config.toml
num_hidden_layers = 11
hidden_size = 768
num_attention_heads = 12
num_key_value_heads = 12
head_dim = 64
intermediate_size = 6144
vocab_size = 8262
hidden_act = "relu"
norm = "layernorm"
norm_place = "pre"
norm_eps = 1e-05
positions = "learned"
qk_norm = false
attn_scale = 0.125
bias = "all"
tie_word_embeddings = true
parallel_block = true
init = "normal"
init_std_qkv = 0.0203
init_std_o = 0.0
init_std_up = 0.0203
init_std_down = 0.0
optimizer = "adam_variant"
learning_rate = 0.000398
beta1 = 0.9
beta2 = 0.99
weight_decay = 0.24
lr_head = 0.00693
max_grad_norm = 1.0
warmup_steps = 320
schedule = "wsd"
decay_fraction = 0.602
decay_shape = "linear"
final_lr_fraction = 0.0
batch_tokens = [65536, 131072]
max_seq_len = 512
doc_mask = true
train_tokens = 1131000000
max_steps = 12064
dataset = "wikipedia_en"
MLP neurons of a small language model. Each row is named by its layer, matrix (up: input weights) and neuron, and shows model dimensions 384-479. Each number is 128 + 24 x the weight over its row's rms, rounded and kept within 0 to 255. Numbers have three digits each.
After each neuron's rows, "fires after" lists the tokens most often just before its 100 highest values on Wikipedia text that the model never trained on.

L2.up5106:134139132153114127114131106124131162147103112127120131124108139088140141162122124134177115095159102116149144136162154133132125125141123135145131099151144118138128124127101149153131127081171131107152157138106083140158145106115112112143143127110097162119142104140130143120118115103119122132
fires after: "-", "F", "f", "p", "P", "g"

L2.up3023:086147153129127107085147132129137149100125138158070111092121130164116147107115100149118125086133114128119131126098127147105106097122123144153105136126141088120121088152124128166112127126090118151138127124156129099117108101137150111143117142144108151103124083127102139153124125129118104105
fires after: "-", "B", "G", "g", "Car"

L2.up2504:106143109126141138131107149170155144076112139090148101116135150126123163163097128133124134184136094144108120143150104063129114135134124133142144107125132140124088096136136111121124114157094106085143142148134079149106123125126130100163115132115111134157151137128165141133151136135129103150
fires after: "G", "E", "V", "O", "Con", "U"

L2.up5951:083154197143132113113120116119152123132100126118140106122111077175119117132137109124109131101114081148124148168124128128100133139124156104088147146148143071140122126163096173147144105172094115173142132122186123138134114105148127114108165134135099115137136131104161128135128152102077105114
fires after: "k", "g", "G", "z", "K"

L2.up4118:103141163143137118129100138110120143047116117156165108150153141079117110168113129126114084111173157129138090130135125105131115127161104126127126114125117113147118099180130133128120112133143110139144112114178086169103101139055119100125095163108145125110108144154169106149105134122114120156
fires after: "\n", ".", "- ", ": ", "978", "mi "

L2.up1651:100122136109163134145107111146115142132119117162092147137139096114194132161093122149139121168144136126142146098115131092092124124126148167148116099159112132120121126136165149128129094133121126107113114164119137139094128091136100116133116094138151152132128113134108157156153163166104142122
fires after: "h", "ap", "t", "T", "K", "S"

L2.up1382:088159118140130153117144146143101120114177191139107128114110125114122117086115150151140112109158126171107128096136137136121128105121137117114143113135114101100065108109114122177113122113135137180132101166100105131104106100161071066101094107107109145142125120120157129142133146126116121120
fires after: "| ", "In ", "in ", "- ", "==="

L2.up562:121117106161122116094106096168148145163152128173137121127112139105098144094115127165160094102127120125092100110104120123165086157134147098105083108141155100107092100175081127142127125151107130119132079118104121125157145117100065116104087081142095185142119117130150111104194143079149146092
fires after: "| ", "Women", "\n", "Men", "\n\n", "Dr"

L2.up5997:138113139121177167157147102134157122085105119150200142103147082083148131145108134127090163153155163135105132169102115072125175167124104146147120112116111157138106110116138133164117096137116100125136106155104102148143114107135114128161125089135139124144130123083164141162117144121066139114
fires after: "H", "S", "h", "F", "de", "stra"

L2.up3362:137127106111121145123146129107137117142112164136182094095115091089139184133138116127148119142118115140132115134130160059099101113127087128133147150151128099175111156124126129116135070099165137137146098134154090143142121163110154140172145126109130123159154108156109117152112100119086129144
fires after: "un", "ap", "u", "ul", "up", "ab"

L2.up379:098104109121102134156136074126164130147146109143148115127123162091131130111068093131135094122113144092100128151158107133140143119172140129131067133153139121148090105118116174135096112111098123198157104129167118159138151144129098131124141145136096149138144128160150144109162131107045139131
fires after: "| ", "- ", "; ", "==", ": ", "the "

L2.up5366:129063113131118115092072124121129128123113129158116089135144100118113144125084110141186114109192109095135097132137134131118104176160154118109100126118109124109134086148133114155099133114114128134121141091161145120095171124102076118113110104152081109114136114137159145109107138069126114112
fires after: "- ", "\n\n", "\n", "M"

L2.up2181:152130092147140180121116114115085165093130109160160089148104127099089145117115099138087131132147062127127108167110119093132133112104113083094090130178176132148112074157100108143110099096171129144116110104107130156143161070087126124148163113121110155153124143110092104173156112132129143106
fires after: "agn", "Cl", "St", "D", "Jul", "id"

L2.up158:113119129160133100089071156122093136129115121135110114125109148106149153125108152150091065104108142092112096111147073112163091139154151140124084132140129154134125127140116151137070126096127108127138143132153032119117151136141071079133147140145139098152160112132157131102095141132133119146
fires after: "\"", "'", ". ", "M", "Wh", ": "

L2.up4634:098110109146111113121120129118118142170086174138118119130143091092186163166128098159164126119138111107111147155136107151102130133126160148072130158128102106109110123125135152140133109155099131167130129106155098110118109100138086113119146144134135096105117105160154131192148130145109088119
fires after: "M", "p", "ch", "m", "Ch", "P"

L2.up2251:134156122153101134136130119156167165118160131156089122115108125109131115082102154143198121104115138110141105134124126096149157111130137131160054112134092093146104119106126102121136129154126124140127125134132120132088132111122116125163068075152101159130147102140106117131132110090135139130
fires after: "\n"

L2.up3762:129141121112124157039143104158136150097139116169111103118107100128140155115109131168110107138131120135121130142119122133110104102086147145126108140125146138163053127118109119167120111103110127113102098105164094143138135115129126113104134098131087137123151095152148106149125119100117144169
fires after: "| ", "; ", "W ", "("

L2.up1406:142116150112115097114123114128159118154125122157091149128097117149105131117083119100156113118118116131101117135143145113107205145139138106091124127147136130144111125145155162110101111207124126110143102145121147110103130130109114124139129149158123126086148143114134146107165161111095131141
fires after: "re", "a", "M", "-", "sou", "south"

L2.up2951:095122106152112163098109105153134159095133126146129114123098097158163137148120097125144106117186143152128122174131109095114082150165086146124132140141071143129087103170134144111124129129135117123149166124156083116149145083086085103169128078133131146126133149119130107174136134111135114120
fires after: "\n\n", "History", "tion"

L2.up713:076112070133174156164125123132051152129171077100156137108124148105159114115126093116099156182186128077120114130116096111136189147137126143065130137154113128118092101148136116109105116166154120105147112182141107085140134114113095171130133173119141135109121101121117142129131112088128102143
fires after: "s", "id", "Lim", "St", "st"

L2.up5253:108136133164122149148142097120129123151102141154136135137088095135156110125117126148142120101166096156091121117137113121101156129139119126123114130113151112109089072153114139135108097115138131132117139111109102098132137105174148149135114092132120123111112126124130136117131131091112143096
fires after: "–", "-", ", "

L2.up415:103110140135133126138146120123122108141104141148152146142095104134165108099126135130118141100171109132093154130131117151133130131134115143098125134137111123109095110167108141150106108115118129146131123113129112109136126122115147122122120075120141120092123136162144123102113119124073106075
fires after: "–", "-"

L2.up3501:089136130157121128124111127168125138077159156145116119143120117116107185144120092136144112127100112155131124110114123125143081123169102169170110068144101125132113068140145137181133128097115115132195137090155085118150147100093109142148146089137109153124143138165152189133125133107144136140
fires after: ". ", "\n\n", "the ", "The ", "\n", ", "

L2.up3690:149155117156102104126113127143114119178154138165092146086139124086108110159102138149147125161107150137118100152181103112099132128132123106163106104146096106131125148100124190116169120125140141156113111150128136132099132153125144068118124149152142086101122086103097154137149140121136109144
fires after: "M", "m", "as", "int", "re", "S"

L2.up3875:089082122155157136123131116127169177118178159149110088141133113157124133119115090152084113178115080139110158102113101086142122186089129137118106133142098128131049127104135123096117099134149129141123107098127116119163136142101131161090086141130107177126125097129117134154166113071129130118
fires after: "| ", "C", "W", "R", "Champions "

L2.up2080:130136143128106118110143152116149141120135147134152161134128041186115129109123121146145088118166112112117116096116138095118117130139156188113120138126102161133103128157159096144088103130118124131130146141151118066149139102128141085111114101128152126127160140117103151129130090111126112163
fires after: "1", "in ", "2", "a ", "4", "3"

L2.up2271:127102130124098142113134099135164163122149144150145102145126086106105197143085090145115103099150099121094125165141072117120125105121131111124107155176176116121098119152116117141081108152125143143144145161140139139178148126123128105106154133147119123143111148106125126125158087100127123129
fires after: "| ", "Cl", "She", "D", "He"

L2.up5043:134142121110097138089131115151144148121120119150115108083109126131158141157067116140120107113141154148123115146144147150125110136141107127158098132143149146095104095137123140164159125111143117131132124150146131121160123117129091115139144064127136125123083143132169118108085153132132157098
fires after: "\n", "\n\n", "Personal "

L2.up32:099108142161129153129097133161131155107180074143134113108138152132101131139116152149142115069114149134086151149103085106119077155154112132118068150137092107159126067165110111156111111072101129128128108102126115124087105147129152104107135133145126165118089136112147127168101125132121144117
fires after: "F", "R", "W", "dr", "f"

L2.up2907:140114128117098138146113126126103125183122114147148140149174160135143175136137097127122140093148072191093126122136143094134115136137082102150148149118094110142117155133174129131105109139122131130153122092125112159117130129112124158118163076142095110140097128107151104104148131130084170149
fires after: "=", "-"

L2.up5707:122094141138110136147101119132103142146163138112155168102105116134136155147114120128157090128183093129114144154137141088116120150111102107097141105119114079095131083166161144118150120132158128114169101175156045097123122100136111127102145167137103135112109108138162190142111120110114155091
fires after: "the ", "M", "of ", "Th", "The ", "with "

L2.up3087:145113090138124157096137108100156143138141094117105142118152100137168124098113120100117078101169091157128110126148125112151153154152095098146151089133090117139132115096144143103123110110121123143189107141125123103144138119141149110128159124159122141132109097146110159080119085149127145136
fires after: "-", "un"

L2.up3811:106130114164129132118133128126125144115126133128138141107122123125149166156112153152122097121145155145141143134166123104140089135142168106166103137175134129130103110140129133151090117161105107150143146124130114154178113101144082119121142124135105114139118125127129159148122089132147079078
fires after: "M", "L", "Sm", "D", "F", "Der"

L2.up6025:147150121134168137128128115152134133107088103133107089123145169088108114121125154153098118130085135126116115137129086111133116121137064128127112137129124066097107125175152136130106127107159122122143144115148112089111126122097098085149142091140129121117129101130138110135124081145093156107
fires after: "f", "F", "list ", "cre", "collec"

L2.up924:134126145133120139113119124157181140145154126150112140126090082097130104114089163149186123093122125104139103122112142138147160102118136164178088083126099098139091140102109097109158118172118135160129131121151112112110144123108088116142071064159114152136130122127135115139128112119150145101
fires after: "\n"

L2.up2215:093118161160185122139115137108129126159109161149113137125095143118074122144109086113119172158106126152144139172132115122145107158141139122114135128137144147120132112164120165106093100154153100148137128169150152121146121143126144108128112117132126133131110098089142151101143161108163133100
fires after: "RO", "L", "R", "H", "SC"

L2.up3519:116122124136140111076063114187140141141128107145119146120102141132131162141136083161123147087078117102150146150087127148141062115116131123094110147154121110131091128127096121120134110105091126129134122134154148138165160083119119100116095115150149148152143149083162110113159134132145102116
fires after: "\n\n", ") ", "\n", "Team ", "Candidate ", "Title "

L2.up4834:118130138188129176144109114155152197173161116138106161125108090133136161128116139133094147127125148094151114122115059126131117165135143145102089114157145153107090120101104129109130090123141125161111083154149125113209118126120133144107079091138133166107117131137135157138162141125098107150
fires after: "W", "w", "Be", "ch", "She", "Sh"

L2.up484:165125145134134128065145067136152143120119124155110102114092157128122175169090111128156110111151112126122140147116095060110144123151107105117126156124162115150099088159146125109089105107135118155115144156145135129153162129089109100127113112131152124143122088137149128158158162109082110164
fires after: "D", "Cl", "L", "sp", "F", "Buil"

L2.up4819:091116132118116153125120129141107135124137119154132105142084113074157098125097089113147167154164154146121108133118137084104155149171120119171117130133125129112112044161145136172101113138142119170096124142153107111121170153134118128146061110100110114145099084111093114130161163095124116142
fires after: "202", "201", "8", "9"

L2.up2152:134129152164120157105136110139114157160134142109145139157137127087110144140126143126097131102106092149132123127139153144143155156185101120193127079134130060113137137106182154092091120126101115125130150113144104102113139081114150100154136127171087129111128110152083126120114080122117185098
fires after: "-", "."

L2.up385:160156072147121116116171088105124134132110144149097117089084167109118127129132125175159124113142102123113151128133132094080115085121147136113152143123116090126119113134108148109136106145113130151128123151131124154156122087089120134144132117103141161126118116118144121143176074106117154090
fires after: "G", "g", "P", "N", "v"

L2.up466:134161167172142100149112102126142130111100124120144129101075138147131157151107112134115124126140124123090135122187097072122114105155131105096104143150125087167116123127098132140093103146154121101134160124148105124150097103113123109135107127133142141137120076125135174131123096115106105151
fires after: "L", "l", "D", "El", "V", "self"

L2.up3317:105137111133156122132114111127153106172130114142122141124158122132156130156107110142118095147131119128154145078160115121135153147123129098149151120123132116166106151126093174162137106148143123156146132118150099122141117124120092102157113181180128125092162097105114176127121142133118094127
fires after: "M", ".", "N", "as", "In"

L2.up5973:146112097187151169122075085130137135142128120164138128083104079113125129115095096109121069178153107109121070166095118092162099165129136156131105123110118123118112107153138126157150106129152122149129112127151059115141127117110171143114132100111126167156123141139125113122104116115108166149
fires after: "S", "Pro", "P", "Ex", "Sp", "F"

L2.up810:131142150123106159142115131166107158153129139149137127148156096138142160076107129161114137114151112125123104119167086099110078137113143133111124132128069122092102130157124135154110121107098125156131086120138057109133122123085097142095153187115140102110163119142160166128106101103065145147
fires after: "the ", "a ", "The ", "==", "== "

L2.up2227:144120104130143114143159128141128116182122147174152118145143103135103157157107148145132105173164136127108111132154152134130108162122095155182166091105113093150114142108153133139151102154178129099145127165142133130120118154108134081160108113140126129148176092129084114157120105105076117150
fires after: "ap", "S", "In", "Ap", "as", "up"

L2.up1790:145079099119165147176126108168139132155147111155157162083138113110095177163097148119117137164091143142104095112121131139156159158196153140118112183109159118158106134122172107141111124104119122117144164135146113137113124131129147069143127116102135151137123123109124143147163124105139131158
fires after: "Ro", "Lu", "E", "FI", "Y", "Mar"

L2.up4686:092059102136162173107138133123167131156121043158156126128112139119151127107059139149162145107172134133087094141093133124112118173134081122144089137156162113139096088150185127203118123094112132118167113108119088105132165162090125117094122146170135151134130102155108127114153150093060128137
fires after: "=", "9", "8", "7", "2", "3"

L2.up2397:148152121153153139122136108109133155118140110153157114118148105164110137078140129159105121092123110152126136120135127167039143099161094175078134152107112103086094146121067145124107099073128120137122099099163123126132111129114143119182120126098123143119157122146088136139147161121167115142
fires after: "br", "Br", "gr", "ar", "R"

L2.up6024:146145106178141141148098120133148159128137182164095119112150118139099072129102113107163117101149143120147111149165073144139140179153087137115120147149055133148119142120137100119101121077102117157145147098148121176125129114113140125128104142107132142120116109122127124109110061082114146123
fires after: "F", "f", "Tr", "tr", "r", "mp"

L2.up3473:120098118154122124104151143147109157108143148132158112127129129109142121158116142143127092138156126079106097102111123124107114134139135117126136117131124127148106056101152117123125109148113128084189120147134103125144123111139075133153134110141120122116155109134163183110127129117145162094
fires after: "the ", "The ", "| ", "T"

L2.up493:126132141143211142166150085155118141135120147122158126135123110101157127127059128109137127138191148111096132132109130051121169151144140159118131111154094113123110138167096157113117123115092123096129140178134111119133109134102077107142137151109158114106156138135128131152127121140104168135
fires after: "S", "H", "D", "N", "Un"

L2.up5788:150136101137145141083141122138141099136142111153123156124132096128098140158089140131177075154129117189125111130185136120108165181117148116181106119165106113160105126119146124105128115181148112161153145145124127148142120128162127102100137143174134121115125154117123115141182144094079140165
fires after: "M", "In", "S", "m", "to ", "re"

L2.up370:134178146175143156121132114136140130077165124182087159124111151169097112132096157106101087106133146100076130154139092110157107147106093170108081171133104108129119103043132096115091133124146133124144115146126121121151129135129150099094109154123124119159149133082128138132081129110096151087
fires after: "R", "f", "F", "B", "Def", "pre"

L2.up3673:134122111114108118163160130118165152127121112155169130112130164176127154125139097155100127107129106153142145106081131125101131119140118169100146145135153147102130119092130115128108088088093141164146120130145127164116179095097129125106106075122137093116130143171138123101153114107142138142
fires after: "ar", "Car", "Ar", "Bal", "Bur", "ro"

L2.up304:118158128204122145128100119108110166137132166139139076102123125156149102154134087141133130131185124118121155170158164124067097116140115144101142132166126087097118100168129107156155115098114121186141119117116102139145178109118131133136133117153182113126133123136116148152145124105097096129
fires after: "P", "Ph", "p", "Ag", "Cr"

L2.up3585:104111126115160091091154086089184124101137082154096072140124114136117126145128097134116130128112093112133149100126139108115099148122129139090107115122127120175102127129111140115092110142130111122171107120123113122133114146138111146125138087105134095152124109064103125102128147086135108151
fires after: "1", "0", "6", "3", "8", "9"

L2.up758:079133125164120138135131133147181145085103140159115128122135157113127128123105127145110121131110119121090147124118100089118124201140121095130129113114117107177096072120143098164133106127131105158169147136146084135100142131180140100148125130125146139146148146146118096141146132086154148142
fires after: "E", "F", "FI", "N", "U", "H"

L2.up6137:131120071131162171134138091128099149154185121134144135118091106098110120132080120147112136168170121149114116149087138086145143201106157140156150134115133143120103112128113125137104060140135125137125149107123114124184124119104101093132099118113129174121153124107122111178119162136096111153
fires after: "Bur", "St", "D", "Ar", "at", "Form"

L2.up4337:123129115122156142146147130157152126137140157121161078142143110143101116135106107145118145096154125147108134118130116132149121104107160162141134136186136119112116120089136116140106123167143127127174152189133131106130117093149092093119127118108139116122116112117151118125165157114093127150
fires after: "in ", "the ", "of ", "(", "| "

L2.up1810:121124154163125125120083079160180167124126093130128110126122104157146137115083101119132105135115119135106083165161115083126119141117124104098082128155102119150120076156115158125151117159121117109121153139153123113123118138112120120130098101101116140133129093124183145133125134084108107098
fires after: "\n", "| ", "- ", "guitar "

L2.up3934:119127083154120138146127104129144123086104144106141134128111101115166112140093149112147152122136111127152140111091100074084164125128138109141116168165161101148123103144153158119104112130128128137143141104107102172157118061109147117138112106127130138129096099130159151141163080090140126121
fires after: "P", "D", "H", "K", "M"

L2.up2978:112120098140097165085140108103092107114084153138131119115124125111113204153096116120128117120134156183091117079137140120129113141151134133140138080131112130140147109126143132125114103166166109125138107178110090106081147179142109119092128143153141136136149137111126137147126142138122131122
fires after: "N", "m", "M", "Ap", "ap", "at"

L2.up5401:134117105119117121104114127139098174129146105181114107102175149139155166131104125157148134072166086147140170075151130114088101149153100145137125124152121121105123166161153145158123115164117123106143140099115101161122148117110120117128163109202136127133077123128133141118160125101100167152
fires after: "=", "A", "ap"

L2.up3322:156126114119103148147166116137137149160153142124156106102139105109112135091101115141104109126152105187106103120077148117103157134149158134127097121166154123107126140142115136109109100119104127143145146134098138173095120151131147142118111152125104128125117114145167140133164150115144117121
fires after: "ac", "Ar", "ar", "di", "oc", "ap"

L2.up1490:115144154201172125136140135122125132140146141151138153136126102150160115096107132150107125116148145137130107101100148130134084157115079128087123156142124093116125076130111155166084102149175125127126122130119100096120093119152157091104101076159102151143094123139109145181127109164108155122
fires after: "–", "w", "-", "W", "arg"

L2.up647:058132106138109125114169108105080155140151108152117124106086132083128184110041126128153109139149115144074141122155122121150135118147152143146123098170147127142095115144128176127145123135102127152128154172113113125134140142164102100134118121131109162133089167116116160111120171142125124144
fires after: "N", "M", "Q", "H", "s"

L2.up1894:115059120143140155131113113155121113129157134139168096132147093096111134133096112117128143147143145126126077154160116145110114120140163154086110094189098135150094085160081137148134111120135133140142110134152122149138096127088110140094114173113130128118133147134123158131180161126088148123
fires after: "| ", "the ", "The "

L2.up1984:118134096112149119121110087177161146115151129175092117115118142156089120090105119139089133130104083126094082163133116128106127115097142146139143098146118185138102141127144151108120121107130124159126136098165107131113115133149116102132095136110113143161150155090135103139124106152165145136
fires after: "RO", "National ", "Illinois ", "US", "Or", "States "

L2.up2770:082114132150151123098114103115152134115144116112108126124091148134096112133123104139117174112140141138130156163165139119082141142129145170116096122115123142106092104135126141166076127175135126121148158155134121107148126086115142113126107139107146113141175134092101125118133169102153124121
fires after: "Al", "b", "Br", "al", "Cor", "Jud"

L2.up4055:127125121116123107131113099119137133130121140158101102100116103118128127140120095179178101116138099117112155105148170139160132148111098113136141121133122140125088115139135155148139127120134141135119104133120095127134156121143143086169147111140113106144151110104127114111115132127071118150
fires after: "p", "ap", "P", "oc", "S", "ang"

L2.up2611:135105119115097107107097094137157132123169136160148130082140126109106120154121133123126073126143086117159107122131131139123093155147126130113136080142154101118121100128169140154121146120104148128176132152149120122154164134119083135160088113162142146151139106123169107091175175094126176127
fires after: "the ", "mir", "The ", "A", "inter"

L2.up2377:154140143152159115137129094135129131149107133159115119132115163097160131155120095128138123141196084125146162115108153162135146085150108151120138127148159117135119156113160190134147101097128125106131144136119130101096139118153129151125172102155109150142115116129079136075139093128088152149
fires after: "-", "–", "'", "he "

L2.up944:123140131140132135134120097098159158113097150171080096093158136090140134095098127130128072132185116100097073177190093137109114094096152125115086097185106145134107123123123107124122112090136126158137158167147112127142134149105114172098115129136135130122148085141133154144108140075108113116
fires after: "==", "== ", "===", "- "

L2.up4764:138168121157144130113109116109138141115125155121133080106157077173140150103150139113126071101124090135056122179132125139102143127102078130065135124170141095121102132104095101095116126101145141154148107135126104159140106108102138156122137116144135145120105133148160146101130078105141161084
fires after: "p", "dis", "c", "cr", "Cr", "b"

L2.up3058:115080125165111132140137098160128143212155143122160116135099118074075117160130127099136127163135121107146164133131134127160153125131121124133113135119166127150125146096175180131127109121123109119154121114174101077107104125151064100149110101110109191132117126160119168120169113144121140138
fires after: "H", "Y", "We", "He", "E", "un"

L2.up1022:104133153101151154103117152136175146116147089157165118127111109110176137156037107120128120132147129099118096110108149077160164117131113136122127116101135118105092064193120132149095096142148116100135148130121098146174157145096095113097097100112148172113098108115107144080094145089112130110
fires after: "\n", "- "

L2.up4232:138138150139167181124123165186127215146168165138141101111130144093121124120063145157165177117129096101121144169173098088132109137173097164109135125131158088120127095126177132180093118082129126152173130155145145164132136107154119067158123160118108143114154140084136129122139133138122148110
fires after: "|", "\n", ",", ";"

L2.up2232:128143083140117143112094109151117135114197134129135184131129078147111151144097091124134102154116139106098099157127117110109171135143102127145117118147133080143126100095154131110114126119114120132127140154126090092151161128082108141164082143175103183107166121134129138064152163080163108210
fires after: "the ", "The ", "Ex", "Arch", "arch"

L2.up4954:157149102191108156099089102135142128165158184138114127071150071125112146139125096115139087122191156100106089134103124113115138162129136138100120132133119083136120144119148126131104155093117115160135074142139115122105137095086126113140112147143102114132136103122180133088193121116125114139
fires after: "P", "ex", "cont", "Ex", "tr", "str"

L2.up5267:138124157121138139119105113142141184128087143153117127127138126090127152095127089146162116116128109163115146134123118134107155093100127134108116106182073129164106092147158165115145129174102121139123114149148149167142109112143150130134144115133162142123121137104161124156173136146124168106
fires after: "G", "g", "Py", "O", "ä", "M"

L2.up4493:131157134154116115123163133142094120179140113155159123122119133125173142129090087121127147161126155129102083148120151078120121135140162110107146074151128148114121095188151178131119114124128124136109120197117137120143147166151136116152121097158127154136123135099131106089124084139139085134
fires after: "n", "en", "Don", "on"

L2.up6026:116150165104152153076082097116118137105144150142123090134138099119128173150114142164130078163105102115141146121178145119124099177106130151104124120177129131173096113088125168103106095156129137104140149158130131110118123110116122121090139122130160165134148072098177167111100127116087141157
fires after: "1", "0", "2", "3"

L2.up5881:118116124152155119135077109159087116143157108135124121129123122125148120158095137145112098126119148123110109175128088134141120115136120154135140082124135062146123131134143117135138125075161118114122169155170059155118142098130121108118130147182136103131159156140145119131114122091124144165
fires after: "'", "\"", "$"

L2.up1551:123171171128128169107145117131091159098097111143084108112139114115154150140122158151093103145123155165128124104129118107132118137162167149143141145160095095113124129123094125155125094137119113132157151155115111135113134126133113086142140106121145092116108075092050130160153103127107109067
fires after: "G", "M", "K", "D", "t", "k"

L2.up286:132128112110140147132131051134224131105120137141155137114130149109139108130115163101099088156145135149073141111127081107108104130123074135138130115149104097100102127142175122116059098127112115157173153137132104126154118128057159112136124114148134109149139079103121098169111109115137110074
fires after: "F", "f", "h", "Pre", "ö", "pre"

L2.up5767:112106132137145105137132131132155123108135140134158116105129104134178159137123133109078148155098142132110117139120109108117141134153127137106111113129084095095139089151122090131104117135129123116142172119143108138138111112121134067137148088139096136156126120104145155100121145114125140104
fires after: "E", "V", "U", "A", "ı", "B"

L2.up634:081124111131154133143123103117152158148151083137167125128070133127123132140134086150093132148117112140121119137127080110179118115145111118072083166121128122110098111119099149124132094077145113126142161146165081132152127096157141130107135128147109180126151131128131173152171131122104153132
fires after: "–", "ch", "W", "Laur", "w", "H"

L2.up3082:118119149129158115113112070160104091053114121182116124139118126128115139103053137163106135152140135105130090116122123111092103145139149134130080127110143162160097123080176141164088122102120130144125113138128137135127170075139121120129109125107151140170122081139122119156140112122079159133
fires after: "| ", "- ", ": ", "("

L2.up5937:121103157165125113118154117142097133120126158151151096129110120082143134133067117156125131146135139103120113150131143085108149154126159129129101108153123119159112087121091136101146123150094114102099120105130091112116131117135096143126161098132147133113129098125110149133112139123103073117
fires after: "H", "N", "Ever", "J", "Me", "M"

L2.up5321:102108124149133144122129108127098208095114088124105077100070128117122108138116113133148140138086128152135138108131107077130106132141112130118102156126164115169115092151114133122117099144136114118149176123139098116128118135143109093167112113141086164132133140090133122104146157120128126119
fires after: "G", "R", "E", "J", "V", "L"

L2.up2269:132149108151111096119152148128097148101098125146108164130118153121119121133124111147166102122161107096084122140172121113140079146163126102085140114126118154075105092085118127144107099124090093118177102152141083110106112103097121114166124177139130158117133111132104167150157069123101140145
fires after: "the ", "The ", "is ", "a ", "are ", ", "

L2.up1955:109111141173158159136152107126135171152143146229081079146134152141137087149091108136110153082135128121099132155129094109129127123135115108178082124125128121115119114127076131138098125090120110152148147142114121123106115111110147097097119144145129107138087122119122122111174159103158104090
fires after: "R", "W", "H", "Pr"

L2.up1497:145129098153111148129118133108151175127108150133159140115080103125099130156116121147120119190170103111078127097129114089134142130163093168081154150131124144141113132109098122142129097096145125158124119105119104144131128117097130135163128118119119139130099092137165122134142136126138140119
fires after: "ar", "Ar", "par", "r", "Har"

L2.up4066:139083143133153114055142101179150140082136062136074128134118154144124158112074080142099127126124139099117152148125068088171120114120186138151063136134168152117090105132136148113144102133136135151133139119148122125204125131120098138081091101110135168136141123152179120173160160091077154106
fires after: "| "

L2.up5576:124137167129124182122151164172158205146166176151107100141143109116148084085070158148131147149139120106117091141139076132123116134123144200116070106141139100140112067077167138131141135073142129141133082188130129133161147076131157099124111130110115165110124116133097165127143140136165135107
fires after: "\n\n", "\n", "|", "| "